{"n_layer": 13, "d_model": 512, "n_kv_head": 4, "qk_norm": false, "attn_scale": 0.0884, "parallel_block": false, "init_std_o": 0.0, "init_std_down": 0.0, "final_lr_fraction": 0.05}
MLP neurons of a small language model. Each row is named by its layer, matrix (up: input weights) and neuron, and shows model dimensions 96-351. Each number is 128 + 32 x the weight over its row's rms, rounded and kept within 0 to 255. Numbers have three digits each.
After each neuron's rows, "fires on" lists the tokens most often at its 100 highest values on Wikipedia text that the model never trained on. A number after a token or word is its count.

L8.up984:110118097150146122164127186169127165151104149114148203147096092162180146206111096164164126114105174145128094159120081124146131142095153092085114156155111104122150131114083116081183113162146118142099145110087099159165098152101091135122113125189160140130113134142176134197098069081110120204127109178160175114191103127153114124166155139111119128196067205145114113057130092107099126178090095156089151181128085122111122145111186140178128120160010091100099133107177094128099138177174146140095131121140111094157116125098128128087122138197154177124130104099054150080147104082128125099108114115204127077131153149116146132137083131062167181088106180172118147113143139119097191088129096172147157159129110084129031174149188130135124121182103115080118123139168130139149150160178150
fires on: " S" 54, " b" 20, " B" 18

L8.up2163:127086111141114108140109153122168093162097144137077131155125086182115109075099140095103196094214142152172122120128148152148183153050157170120175180085108109128137100186131111098172125079104085150190153116083155145101100084115063093134097147121115111134153164136156083165183165156100101123101112133135035124148073121145103141143139105169143105096148102111103107135112144097135110081142150124150067082107115174112104120085163106141120075137178141140136120146085137144095108138151140121153109141187116107153132140098089116122086175157144173123070174155175126101099148208091167143135135127119114115152114138050095137155086195155169180105091108185099062164143080143132171144105159100076143151138107094144098112140101105106090095110146155122133122163152116147119148087080114
fires on: " of" 39, " in" 19, " |" 7, " with" 5

L8.up3923:088135161124166084159119109136119097135081228120109156089169092090143158119138124116109113125143163112150145134086159072127111107147194106175141125123187102143132073202129115202116080128143105091117156101148134119059125122159171107134128169113076140119177118110098161130100147111160139200126203151159148085150127123161103082150116161144122142093073100118111174126100127100138137116093108120050084110179118115076103060159121113090146100108176069147134120141133125037193121165102126123129149138120137091185076076135127096104190084145095131117104132158085138120122093108141104148091099133135108162141073129130101132141149126147174047102080099173162134095112120134099065180140127101076107136164157137141139211102151132141097162189078152108094144098189106136116132118147162
fires on: " P" 40, " C" 12, "m" 10, " the" 8, "c" 4, " a" 4

L8.up1115:124090171078128135203145136099111129116106135119111165079138121108115146176173121098115219109151114149164097141157117129119130135154106157097142155164103090134127177143164131154117174130123117105061123111124160159122106092123172130148160178161160103126126069157155137134198082136133166113172089181092117124089122146085130100213115167143122121081194149127158097098229141138097133120168160200190166183149065127102095140137088098153124145114100101052133113159139130100121116068089145113138068141135101128177132125097115121112184124086086149152151119153112133075115145162075139069112151139109141107157156149186193135084130127125032143165160124182101112182102127161191129092117151164056128148144109183143118054098119046168136073180182104096167169148131188116109094163108117
fires on: " |" 85

L8.up3924:140134176115105180118179145150153123112148136174148127160131142123120076163121171105123121143099133105173120122115087133120188157100099127129088171159098113147069146156121147121152198116105118145116173132151153176113138113147062122104117161115122118120099183141096129148141127138141127117152170035116143148110128090120151105110121126109148118098173197113118099197145160099159157102190156131169209130099038106097152189172114107103167145141116114136066125140134143142110052083106104111074150121122151095107157119146107066120208095169154186176112188120101134079081127098140095181147105066071143183114085146195149122095123142144136158169156099083079067180151080156147138091179156201152120128121098143114072166175200149174126085160144147129127078105129095145121103125128090
fires on: " |" 60, " to" 11, " GER" 4

L8.up437:126064136102140139138116143171087133184134182142128176046097109168150130109126122168127118088095113097114170131120126106098091161087147102131149169168122137125112109117149097139176070184114157147107136056135119143088138203099075101107121145162101117100181112147059154160128119108109091113184109150152090126174116143135156093168108181129135117145096108131114171080109153134130106147155127143125130125119142108146141143107131117107116114136079142152122128081142096168143094133124127149086204104026128124181092050128124125092148130085162116164181104105131122127107152157110177082134076089129121197102110100182181113139115107151122131042114123167095107098094111129128130134097056125124186092183161099071085123169133111196190189075167108092139178122076124116110109107151129
fires on: " under" 46, " S" 24, " s" 10, " U" 7

L8.up3550:145104184160137105201139129108120100106160096127122096096145105148151124119075103133126151101097162128165104195082178123068182092135131082049154175161106142177113108172101152134163149095142077083214157112127125151122064169145072095069128125124094145113090100132126162160102093172111162142131155093123139108186126069149091112107145137153141185077090104167114157118139110093147058174178095157129176125151136159126129164205158138121092130153142061141116137106130089167081131156140124153182124097142124127139121128089143098138163119049129129105104157159143112107168114091142101205140130118112132147123112141096099147144130070059121146079174206111164097136133180067138181123101089181111094082086151156178104115128085188158126129161082139157075123101115142140130101156123089
fires on: "\n" 97

L8.up962:079096198105181103130149117240151171030201155134153159103134077077157112119118189171136142126122109128179080188151114121187169135159128143115158149038162120198091165126095074148171116128120145075113170128068100113155158121141088126146143114056095170142143163142125158086100129131106158132163145134087119146155149107115162124187080121152143138094069146124145170115101087076089105156106115123105165132147111123157166099110148097140141082105126163161192155148191184094107144151188128117116159148092070182103126129121149116160094107085122170165109166159148105061112100131075132170084047146160078118116121123118163139095086115086162108168117155121137159097122117052132113144125143128122144147129115029149123119110114109148183099080116159176125117106136137111176073139116131
fires on: " a" 83, " as" 10, ":" 4

L8.up2369:109054111132141127093122141078115102103125199172127138112121183136123159105106125123136173204134171142166108114117093127213085161153147174110143101104113190123059118143110091147081127156106132100147123111156167106100162151189147095159140172127083128089080154109127141114122161117135114171175134155074116192149145113147111182146109182138101119149087115179111208173131139116103136158109164189153147199165105162082119143142154138091143135141078150113131122115148099159136113152121089062197102074099131136119150145135125127133134112169141147155105114136198165125133098129136108215090168120128087122125060139165090178114105093108117102111102101153148108088189183130077063157114139143104146139167142151111124109155132091142079121186111115068146159096163076163136126109104135
fires on: " C" 56, " a" 4, "\n" 4

L8.up153:200093136132187085140153098095101124049157053147114125126150075144129131157137153151139118178085152166113110089105111133139156071059117162141063162090091139152111121129150118131084108126076200110157143150126159132138128142070143069124203131120096128154108160150172166129126102129183125130183076140118065154200158161146067155165149094111135093123122169123114095178069109121080173165158182170164122162119165174143143107137165144116104102099130182117148168107220068099104035145166100132096129109075115103128129133100133076085146155147155155097107221151157124097138042141156172082098184131067109175070150137188103165115049135100091096116139153094142099066171162111102101143136109132144109121127084110170125082162095145175138128146115135132126130112105168091118148105152129
fires on: " in" 19, " a" 10, " on" 9, " as" 7, " for" 6, " was" 5

L8.up1274:098089105135184118072134107111105125097152126161134145116111160120088148109172169077122176173141123093143141132133181055178134203181149080186144122128136071179144107106133087177131115117087179107160125118133106132100071118128157111148136146147099135130168153133074164172141166107108125130127144093107165147192075104150071143211147128075143139142112091180076074120038201143109128145208137134165124110143089126174096114146120140168112175170135147102116141158058113122068157146183134152154194142088135127137165151189100125130125130103122151163153082167200140075075088181122103120108155161084152131107067115105156199127117154155121147082146078194109153084126139173119104145120150117136097185127169124121145108098168127161087174100137107101126092126089154140165126147057150
fires on: "he" 20, " a" 9, "-" 7, "é" 6, " an" 5, "ec" 4

L8.up229:148110123110149159140130170189141129189184147132099097092127147135156170118139105113139126151117079161114144054086104145134139155131126113134084158075147124139104111106169124123158123109164135129107126148145151157077129129140191139132154098120116149107117155155128190109169096095188124071122148160161112108097089089119094144187093113134107172074158143122069093156107142207148111159046061108185142125085169119082105115107142152096196144124119180183148147124159091144105091097128098146124121164132146132116068136108103074093120138140176128144154206104162148119176149113133168101165161104135154123137075134104115167111132161070133117153082139147120114128106115149153134145066105134066076170058105112180127156094150208109113089211049192142087090152169049091169185168084162
fires on: " the" 42, " \"" 20, " of" 14, " in" 7

L8.up1691:100131136139154079079125093162113117097066156099127129189126159023115137155132180131150136146151134197157136084097180109142124125062149120160104113153147103091143126112151093132208176149143135138198108120149167144098128137142098089111069119126082108107123109153114135040142107166068113157133087076162171140071080133111170165107166130104154125099117146148204102140064119111210068098105103152168056162151161139143110142145114093132123110085061128174132109149149083140148096148159180106145103103112126156150148145131075129055090119060159175132150146133090135133110074113105110123106129137150117173142163118110121147121177173166148145112122137157108136157148181104113121123106105136155090115127167173091154085084095132084080166120084164160083155090118102088101075154158168
fires on: " in" 56, " released" 5, "\":" 4

L8.up2366:130169150142104152164086130102180149149188112165141166062138176124115099082141165082091180186117152142122096142193112102136107147094109127131161066138168087088086123127144132162135145113058141150080084088180112121169140117105169164128127140109062118111146092061098190141093137098097099147136175152174141108163136096188123143164100118183105132081125168110099131134103136129119164138089166116105084162107149099124068128146061207092110138081121119138126071103124177096133081109072114105080106190106106097133147114097099134088174117114113161171178134109160143118112098159089141114162123113134071120117135077131070104140118116129123135141199130218076187138136128063179100116056140134119075113067113097112127168166131127164140177067167094101127089041139155147100113130111110
fires on: " the" 45, " a" 27, " an" 6, " |" 5

L8.up1787:135163129049091129131133157173158097156108119093152154137175095161162125084109135129144143170100147093075139129163156153109053159148146128141103134096118151212077145137085128137133126144129104142128144183087130112160141100095142147139124132168127217149137167126114145169172122133148090089142146113073156130135117155122142112112133161013111128115203090136091129100126104187107148082172129156140110061175154097092108155180147093110114173109145147194154097042046107213160164123100185075102086122119084133131125114159134148143144147139210103111084167104165088150114135175120121080133130101122070176132168114136129147131083108156083203153141150109128090102061058112133171130123105105140092110146114137123136216122121079114109147090139141137163119136118181170146131175125118
fires on: " |" 37, " which" 11, " /" 6, "," 5

L8.up689:123108127127219189093050176205132125135088128184110040137168075137114074199122076116180073132122152112169142076050151122120208174166090142154103101110116135161120173164142091154144134143098097128157179188097140125091209118143055133162114125105129113161132183086104161188146110095121098138142102137066077164148125151140123062142148135133042138143103046113195119180158181102160174103135049137105098122177088163141158120107100127121132105153133058110117065164082162096141119124146090116155182084101154081115121135157078117140093132131124145156156057033109153132145170124091157096103120109129077112104061162125155121121131142063136165117150146138150114172142143139121145146173151108170128148141206093103135152195122144142128093118069168139136102104119082163138142172113094
fires on: "|" 38, " ;" 14

L8.up2189:143069088109144117184101094150144109092181135102116130132111069190129097107072139132136128081122164093130095123152115127150180180107119112099187133160106124152143127157117099114155074114133056101143111141161144158139112172141169088074138160121137082142125158126124116177156102135135146171102142153096124142150104161096147133185119110060142164095097158107067132106050071094132138113114105167122136124134191160147141098118162092152122182110124075129192090071150141082143102159180155129160125202088089105099062145165128125107180144086137164060069178131116117049211162202162124054102129160111144161120114163145122158085142114127147097094114141137110123080068170070161113146135143129119147085167135157177130131174149099110144136174099122143099129147123137130103141144095079
fires on: " as" 53, " W" 13, " \"W" 6, "\n" 6, "W" 5

L8.up545:144165153104109149147114138182151114142125119128142131127144153182118095094062104108118131069123126140184146102100144118188119096102142128051157121108130140072137149153054120155140127114090117100137149081178154106190193134095132096210138121121143123128160133091139111099132232164114103156151115115062148077138104115168151160148122124142093130113180122146117178096094135099142127112188113035140114155082114141131112130171191104135107108159136133188081117135159170067101099132120175086106116091101105112125098066140069123153049126121125109113129080122078102077159086180160127165130133128153093132129120170106112136078042159080157111154150096158122168086150183126134096115176117186121146118144195095163177160103103132119125103128176125123193127077184164109124114079079160
fires on: "==" 18, "===" 12, " as" 9, " were" 8, " was" 7, " ==" 5

L8.up601:128163095128210115106119092082208143189174124155117117154155116099178104118109073149154154141129142138104126096176113142061172174145132079149128159174109166067110129164079127139116074101089174136113193110133116133081102089150073096118175160061103113164139120133237167153141102131076142119097075134075113169111132138169138064141173173122090117100139126041137118123113163057194117127135119085175107076100128046173146099081155118149093141109159109091140088148117146165111122126136093136120120098168073084124138122169093099136094109131103114157132104110118061167108102174146129112132111113169079116124134141120099095109130157158171089153132186108162114138125076166149160187127122077116072188159143162136102138169130127081095124139149104121064161166096175190124103147145121
fires on: " |" 32, "\"" 11, " US" 9, "|" 5

L8.up4065:139125101113138083162145161159058167133054102171091093134148133081118102159098143157134058066117181139100128127140122129101092148126130134096096205227125137127185110126149143164090155144135199129140092064127112095127131169092139131171116109135114081126123165133204103069130082110138124102088087126154106128151101114123137067090107097080124078089109130094134165138114173148129127155146136139143136148123156173199181122120086081142183117120175137132133145143150101077111101127106174172136161114174109127097118085068097080109136057169157181065155132159112152113186161136107094120133111097110192142084142151042182115098111175201128133166089140089100212103104107113130144146142119154205094107141093112112148150137132145119134162079093116126126132103098109108164183095141162
fires on: " and" 29, " L" 9, "s," 7, "es," 4, "==C" 4

L8.up700:170076107150143119114145079178093099071112050105160100127161136134108104157173132105095103082121125150085130148127087107124208158133121150131096126136121139134120163115136070033111134059177124121113149087135162136184126128159175120157131156175142143157146096069145092075161118143140131082063128133129113184129136128155162226124117109090149147190115155108157123079133139130170158103118132169158080127148163102104134120113134130081102144180179121071084120193096148102100108151169122144147113107138112172123126091133117147137068063105154115136113087103117074131123164149140169159130120133171108123139166114089126145109085111135133078191121170182100098113061172150109164109166103154084133099158176132151146170107164068151165109084183115101166180115111143110154143120140171
fires on: "l" 24, "\"" 9, " cur" 8, "s" 5, " \"L" 4

L8.up1532:075119173142077163165096134106123110109142087185127137123180140152145052141168102139121113144114131098140147074117137116158123212132152096125134074146193101103075130146097102134093092131195056134186175135186155094118082129124104110124100147167084158154142104227124104086087116119143147169160103186139073161138152170121161115093071107122156105130099071152117148133088133147147164146116176162123067136165119126069102120164097161064171114082136136138153155113143094135090113165130159141116117105188125148124178098123153124119111150148152133155087126087145137075100151181159143181165098142083113134125141122164121053154139174131164138126097165143172043107107050122114105083113165085100114163126188109153111168145121100129084083100135144140087181111153116105122154101103075
fires on: " |" 35, " in" 10, " had" 9, " Length" 5, " taken" 4, " someone" 4

L8.up3130:138095134119070122188138118092146120174167139171167142137160136108185120147124165059100137163102138066129071118147181142109120103168056185089157148113174079137152142128150115152113188229118076153157154151103138158196169112102152126103140172145113143076137142117182088141120103100149137120113106122113089117123169102113143102161106090136154040171090124155160129193149143115100153107150183079116134102126137153170161110162104145118096113088107101082168049149134151116125186079115164126125132093104093126099130179164120131147121178079112078130169084184203125063132134111188152150151070111154093160114069130154175192097153116194065121104150159115141155166224111158123134114113124118071183072176179139105108124091138076146191132134187113085127069171084068168125126091147110
fires on: " |" 52, "er" 6, "|" 6, " Country" 5, "\n" 5

L8.up2893:130055095131072138128105097132100124122162149126103145116086170126129138064126106092155115117124129128173167119138138125082136189122160104107131113157174131132107159146120129133143164070101156201109116083145118101067096127149118174120105114114135145105127082086110144134153139163147197095209128141133116139131182109169128159120095129160100126146122139119141182096048171087143083097141205174183125162091136146170117154149078162087104137167135113156161138145146114090082120095139142078041133128107097134146143127153115092075118163156150127139153102160114152127174130112093087156176153130133175136105155168134100186104113082094132094139202091071150133082157148177168102071195096079115091127151105111093178132132156078124148128131098093095163126098185158079174148126143147
fires on: "\n" 51, "-" 4, " at" 4, " in" 4

L8.up3925:215124114140146116119101168170118141108117088157063170136111180134112106169202104122127139111182147145152139127169124138143134093132140117131121143056124123127078136164104084150125083167110114154149104145112159135104155122086026147126151119129125122103088084107126139089091143115203168140161157140118130109105150093145157113193152095087148154137116056129129138150122119127097115139206131146101205166113086105094112205181175158112097215136067118148144134089138100097134029185135131129107062095150154113153136101115125090154148058156148161095168127125089135067085118136108121101145117130154143112093107163127145174132131158141124073132113099130115144191172106088140088146121099147148128083121098129131120170088140131123128119158149127079040179149180082120147149171110136
fires on: " on" 53, " to" 5, " about" 4

L8.up3240:132101187119140117117128146167137091150103160095123150194109172185023144103161109136125120120183158122148111106069103127097158133166117155111149137148119128181154137126138106197141088108159118118146158105067114148169127160113134155131138126147094122091162134129121142193135114176118150136112144168126123108109132122132118102159122095136150128091144140164206153120188165165149101094118107117121092147100149204083197157139122117119153129123095121146149111145194129093093098170135102110075116139174132079160139131146112124186129185106141098143086157117160115118126111100120110097185165079162067111114042094113048154127151136145129128048132147124087049080119106155161162147135107115139139170125143073134114130177126127102076156129118137172135162135164125112052141228197086
fires on: " the" 35, " in" 7, " c" 6, " musical" 5, " Acc" 4

L8.up2020:153087135156174161104148122134080116090145163171086114103163099199090127105134132128096134139142136100152176074176122113146125110074071069113121134133111114120110126095139147122150151112152086151077127120153076122138139126107116067110062077141149119105166088109114116105151129071188150158122133081113098130105049139072086100138085085144181092110154106157146179151109150170140100133164101141163098126122112128081139169161044124082138138181092139192161099111103169148126085129093157153077111155129179132127070123161106150072104107113144192081167135143142123089117151116102133206163116142102111140137107120149147160156102178190157109123124125074121120129104084146186125141149102088110100230118128097048170138193141149097125102132146097156068163111141185109160117154082098
fires on: " in" 39, " h" 12, "-" 6

L8.up965:189131108083086099132106172102180156144115128117056154130130158194078149090175138051158153141165196148133152120097083137108114134097159124122108112138158137114114157084126174142098081151144156147084175164114086123089144057158181132164089160052097085081120071134127172133170114133117130155162060165137145132144137098165126096123137110122131047177148117135117135143067165130135156166123179114124125068110120168104108110090073129125140179160136130121157081093104094099205130190146140145126122109130136092122119126142087132117162097115167186129115161126163096098106149158114135137101189135108153129175100167122143159156112113185117137113110103101135123121162096122155107160096101096139116111092148191090136144139148151064099130103126113119149126108172150177136118114107115
fires on: " |" 30, "'s" 17, " its" 11, " the" 8

L8.up690:063086084117148206146120148067170129098111120151099106173191158145112122163104112083165141129133092178166073117153133107084134093102090123066139155052144075115086110104159118171118145140127127095122137123153082133141134180153119087115095138092118102127176111119175152145117125187134133121162079083179070139143089106082161100146154094195181137203121094084121129130131158170150096082165195113063119130148151190136091092166060143097117136106123120187134128136119096127143081141126126076152144110159107030142110129124141135133151126143102128122138072110122169104096160077119092106145167113169138173102111120145146116154142141178113169122114174155116085138140140109135136105104173131123088080097117134142149133159164103147095127114092104097095156148156131134113167148079150
fires on: "\n" 37, " inter" 10, " open" 7, " For" 5, " plant" 5, " Open" 4

L8.up3532:224150091147104145110114077145136129142131079141114109117099102155111141140111133113089155072148150124143180109089126129151170063124117121092162179178095147094110106112159171140107116087133143118141145132099077141084141122121158101119132085104138109187119148096190131166151128128150160065131168198116159145111114120069121113105059137116171177131137089135107198161074099147117118177107167131117111081130098132116159074149127108111131110141129061129071079163182141167075113103086130149062144131149123170076116159073153105155144115152129169073120060104106143066115167149116130110121151096214098162119128062149122106140138142116125159062172047122138130139119159187187160132142092139169094209176164170124100150123084157121163112099129105108184157155049098171154143113130144
fires on: " Ch" 29, " ch" 9, "d" 6, "ast" 5, "ow" 5, " Dh" 5

L8.up79:067094100174118088129133084098136084138138104172089177091120178118120103062131120147188151189136155129173096102137143153067138042123125122123178158105112152141134163182126203127214125158088136116126131127126104118074112130081145133121155187081141152139134117090154142122102172159175138166151091094138137170145107095099109097179113080163125146105183171116108134128151174091176120091143172093142149143175102144112106144132148098101197139148166096209131181139092103096090183138133181184068128184127151155106155152149138114157159107149139183112108177152107125115127183131161092104088175065205151121106098131142129090117084083097120146113115041114102139155152150159129133110130132121076131133048097114114149106119116142129123111162162149102083073130159058154104108105092088
fires on: " of" 26, " in" 25, " April" 6, ":" 6, "u" 5, " In" 5

L8.up1426:147100112092107144156124129052087162132136172128133108138122158154170147134092137116219112139062075120135122087159071131119224173113177109077136147068090103164141167107106125196200089172170092158085145100154144151136109115158109118138133138113131159086152154098105147158135159151105144200163153077166111112183104161171051102168105136123157109094071123127168165159164191125126155065129113109185183143105114104151164101163185112092170126070074117129144110134100091105159108131151130096079145130096114117130119060115106183157092105171138102098120164129186135106108144049137149126237099140154137160159153082098144094157112126157153122086092071124196094125130177150125088090084122164163185106100137108142125148169099115069090151143153102099116130087130097139126116106116130
fires on: "r" 17, " R" 15, " tr" 10, " Br" 6, " Tr" 5, " r" 4

L8.up2223:173180139191121177169142084142144159127107131177161098147165137200153095158107148130138104159141137096109199124156170080116079185123130111108141137113131153098132146136112182118161090093126156108119141161118148114128096103094160113118146071132115127193183132061163169161157167110132138118103141118094130121162132154109141164104097151117110141132117131107116107111112210195099148110095114130111126052126111107169078046081179122167133194151124139159110103115102120147199185132172134135071165080076119090101143135187131122134102110131130127152102141131187129077140186160117082094145100113113129148070116107146110104082088176138187137100137121172152107129049187127123140100165112139093125120097124134098141148091127110147110179179127084168143133104099129056104093111111075
fires on: " ==" 53, "==" 19

L8.up2230:138153227141145162141161093164098134121102205144157161161095096148104061156165188082186160116130123089148176072116108125165105155105154146083107127140132136138127099068133138125123180104079086133104151085137120097149078139150134113168096150124131121100120142134142111111098206129094129127080155098089141141143155083106085111144103139127167092138160150156120154061168162162103065179155159071109163099138097069088140164134140070104123127105133139133116061129124145131174164114144174148116096156135099170122126147176108154061092097156113129130157083160147123154117091193101150154089089152163080160112115055166136134042079177138123160139119194135160101128131120168152124128085174121115139137177177112152096123081137090141126081154175098136157111134077114167129146070183113
fires on: " and" 47, " different" 10, " or" 7, "," 4

L8.up1482:086115201186192109132069117161152128155126188173113082118122174119132176108144161172149113151106168168190103157159198153110158079131108045113111179080165122115104096148113168095134093146131123119167174129136132136109210171104170129131108099160146125135140106145123165116126113215083110126086170101074085140143091109191146128118125150087141143078138170152120128079135148171127112137098130131100142123140126172115181154106111108142089134151065120101144132122062117155124076192078155121083124157121114072085123134136103040097136070156178093100132142148161143121094127152122109149133131157138118093148136073112090139106132137158113165146121162133191126084161058096124127163167124084046124111125140144058147120157145183092066180127129096186115142117141109176109118146167109
fires on: "/" 24, " (1" 12, " in" 12, " his" 8, "'s" 5

L8.up1273:128132120120107148101056174141137076230130101137116179088152084174114087113091148105175097148130166175091039154115167103152075158165104131103086093136106124110160116130124178145115178132095173145098124079156163109145139192163152137126178143117176175215156066178084113118129162067185125063063162144153150131154104063117109082042141176101104179122164176178089120122133085148100126131119101132146135172088142057109171174078092153126105177126118127140109100166096145178168092123187103154130086155088075206139092149142132198103166150115156145171111106140101160107177114108162159138146104040117085104142139101080186135111170152165149137170126132098155070116129117179074154091091113127156096080115130135125154179154092167162115139154187127139120161070081121110157108148100110
fires on: " L" 23, " D" 16, "T" 10, "D" 7, "t" 5, "L" 4

L8.up1310:167085152145189158110147110065104020147146116140087122081151092071137114157113068086085128102096134106070167165149137169096153137142156089147134099126134148077175111147121100076124152156086086129112138128150139185107058104089164067180083140127169127134125124156132132112164103122064117173161124211123109087125178151084110084135131109189145146174133139180142107160142100144121096153184149170127170133099086094095128158093098163120178162151123130129071132095107133155124094125133122090124137123132097141113156075197161137176118153104152114158137131097151130093144130142186124105138119160076202147119113178133132106114064080092100111173083154158082079132147165127195116153116103080079090139131115097132117087108138083103181110136157134128080137086130146140143128202161093
fires on: " |" 28, "-" 18, "-p" 8, "-t" 4, "-m" 4, " L" 4

L8.up2305:121131102112098175145103025151142062132148090119111104141192179140126141075122130173237199153155161123146121122170158119136140150171127156114120129145053094145101174122181158139147122127147096153111146090133094162219174115074109105122087083158112107168131117150124155115109143132090129193081146121177099157104156159083131170099077118069149151117113157100080020116082115106133163177107184129105078155160150125141140158194083132141082113106132121146086216174103110119102121143138143096179180138109174131109146102153163097133101130097151165125112171130130140119166150186083092145143108146136107151159138123137090186167111130145146119053074149134089095156109141092131115136101125168064107121124138128157094087170106177093134095159101084162078150180063124115203124152123088
fires on: " in" 46, " In" 18, "um" 7

L8.up127:104073087129160128128134134099172210096100129154111138062143085153137116151138114166126122096070178181099140056135148167165121108202190148130107163166110171089057161115137129176107144077124079186166139100166050126167091102092169060174118141117150167148122155137195128105155156156078116073138098097036167108099131143170183123131130111131128145141176112133117171139169139176132211097156117167207152132154123099105089110157116113092080124067098102120117062099106146117140130156123160152047126164113094137130130146127069100158130098094143137131143092136110094167191103171129076153060098098206149106095109104145111141119088178117120050157130164153114103088118151091113090145163227125149198194099169144160120153124138103128106146134201116145183153133073146122024102103145102
fires on: " is" 15, "," 14, " and" 12, " been" 7, " was" 6, "an," 5

L8.up3751:152085112166114140139099134139134109144093098122163116126175101103080125139141100090136107078122168217096138092120138067188109104140175137086093120126101131149154167130137116131152108136162130113145120106127134113141111112161127114163082105173176108156139126171179175129123124113156097097105123134128085169073143102165085116153123113083109118136114119101153169143162141099133132113069199162076141114168181153110130165159111111176166128088135060155132119138129097121076087149095054148112128144152105141122089138124127129086158151140190150128143138166171200100112111132099071150128150133172196148129106202073134097099130108174160184125141116073181154091090186080134125092114123102114103101164098104122089146158121143121123165184195059108156113080102108085121155150096095
fires on: " L" 49, " d" 7, " bal" 4

L8.up512:110165182120155140077074162112122088219122129179138130104065120084193120122086163089109120132117130119153065052121125083094208156088123122177175096137149160141110048112130147102186143123111104149118136115145104176144142085129122122099139116148124133143107122168166162135153119165139125093161120137191085136138119068099159151178140105156116119102149102096121142051083081137120140126144130050170129149127124151148112102138142073160181158141214108076131144102091085101142139133112113170144135142157159169147086133142145122151126159168094109157169127135158045129104127102111150144131173154135210215108123139137080160107124174112154119108130100119129113142073164135135133169139148151152134137090111110091104167118100106118098105135148149107084134111167154166131188142148103
fires on: " the" 39, ":" 16, " to" 11, " of" 11

L8.up744:156074114106153118116146126143130074129111176142159183129122124118069152152134074101125137134154138212106104141165155150190121194130098146155108171191122114157143108124105121080128147150129140150138159128145141118164076104111111134128122173110162138125097114147101076057103135127156107094177134121097149155122212180114137143160044117119114115158124118135101111177105094097121101136198154091157140117121154102102155134111149111130106130139099186180130122145128124109137135065116127143122139127129193104131133212128094139082167094078175113157060190085136126178115138118135058109156113161143102126090185132094128111121139107152068149118153159117165061113104124102152164115162078070117084139120146123076148114167148130082120123138147059162108122133078133109083111128132099
fires on: " L" 26, " \"L" 9, " (L" 5, " light" 5, " Lind" 5

L8.up603:098157122144140142110175092167097123112164125161165130093093121112054152151153102146029127083175071152147117156081165091130109095180128119101147096138146179150148185174192110138104146132162155127158097142142127129208122083106112142134123114118137094135160159104166177071187155175100167084173108176087085128138143161106169136109107092151135133129117108079161115153156089137172165115099155159178081189125166114127135143130041141084092080114140137142145113164126131142106130152112138113118089116071094093077165133077120215073153122111133104110064153147136164133107154151162089080083109136117035104141108121090110087169078157133149117112125114129065152156064137101176117094143160070181086150097130116162112171183103156136153052104106148158114137153120136119147131127124045
fires on: "gl" 13, " called" 12, " as" 10, " named" 9, "l" 5, "adem" 4

L8.up3482:153114105074168169148130123153102108088136103114162074108113175133151178146103171122111109146055112144105101109142126082132148122141186104080118090185130104127168096118068165139113119135110111130102119147136126081162122139075100072142095086166195149172169122164143136131102132166099105093150165148164145121170143104142099084131162112179090095080113113111094168122138111142124089114060131131163121132184078122152132134142089167120106173082136085150131128100123120123072108187117092183130158142166127200112086115172114137170174203165135162186109132133128103147107138126162170096136128168104110097198117106085159130122046139121128145136106081128136110107137146098092158160214054134139166143154153183137193164151162116185092139099136120098158152114116102142152102123134124
fires on: " set" 20, "T" 9, " d" 8, " \"T" 7, "et" 7

L8.up1408:199134131150119133130113130080113152107115100108152143066129079140122142149169128107065111114078118117180152144123161103101199142076153151102172194156140125155104133151127163105086083138144117143130108155146082165144155119105096136082118112108128142128138166135093158143195149176122127127131125140073138172203113098131093137142149141160152130121160112198143179084113181124103086158112121123162133089123104173119077089123128157064132140101123121126102159115122094125103102143161052128138124133132073133087151140078082139208078149135179162117190133131165104106154111114153104100089204102121202094108123094063110189114134093128131077159139122139131095201125118112090094135096097100123138134099085118157092141082056179081108145121154082129143148186171098126109139131148172
fires on: " |" 56, "\n" 44

L8.up2078:056137092157106153114099197118155113157171095146116091133138194072142123172127182120136124120096191135098168131136198136131156132114178165121155168153110170093133180145131147088104103136150130149122107141158119120135166104126113091087188148102133129149101199133093099160177119071075150084136100138123119115101132144082166156137080151133108153136160132129066158130147084083154220124095130133149057115202112139116146098130015098142150126128061073113063120144143138175117162111138176160200158145157146070081170166139159161115114111106091102112159153141156075157093174140090163127180104149147094150159106119135158081130127164100142139134056102093168080158083120083087118115177178101084102090146137180126156089183154161128054124117135131089129108178168103141209041164196132
fires on: " of" 38, " St" 10, "f" 6, "|" 5, " st" 5

L8.up995:139090128120086168156232138168073152134199104185072139136105145025132121151104133111096131085084140179116110154154154132089146089170178167093168090113136109144101122119122120113108159116100102099155160119110166089120164190151126137145168089115157117073072094147154159121071100187137120149185141093111184075116124109075152161132152126200121099070125156145158184162168122135172165138102121117180179106109097130124107110157127136126098113105110130144151171092155071106136093131130185111139123155173104114188174093101167110034130083102109147127130173147133098096115127116099122087122132132147119154152082115116115181084132147148132094119147179145155149165138121124174122136115159123149126109077156142168095134131153126155123152161131185105188124152095156120149100150150157
fires on: " |" 77, "'s" 4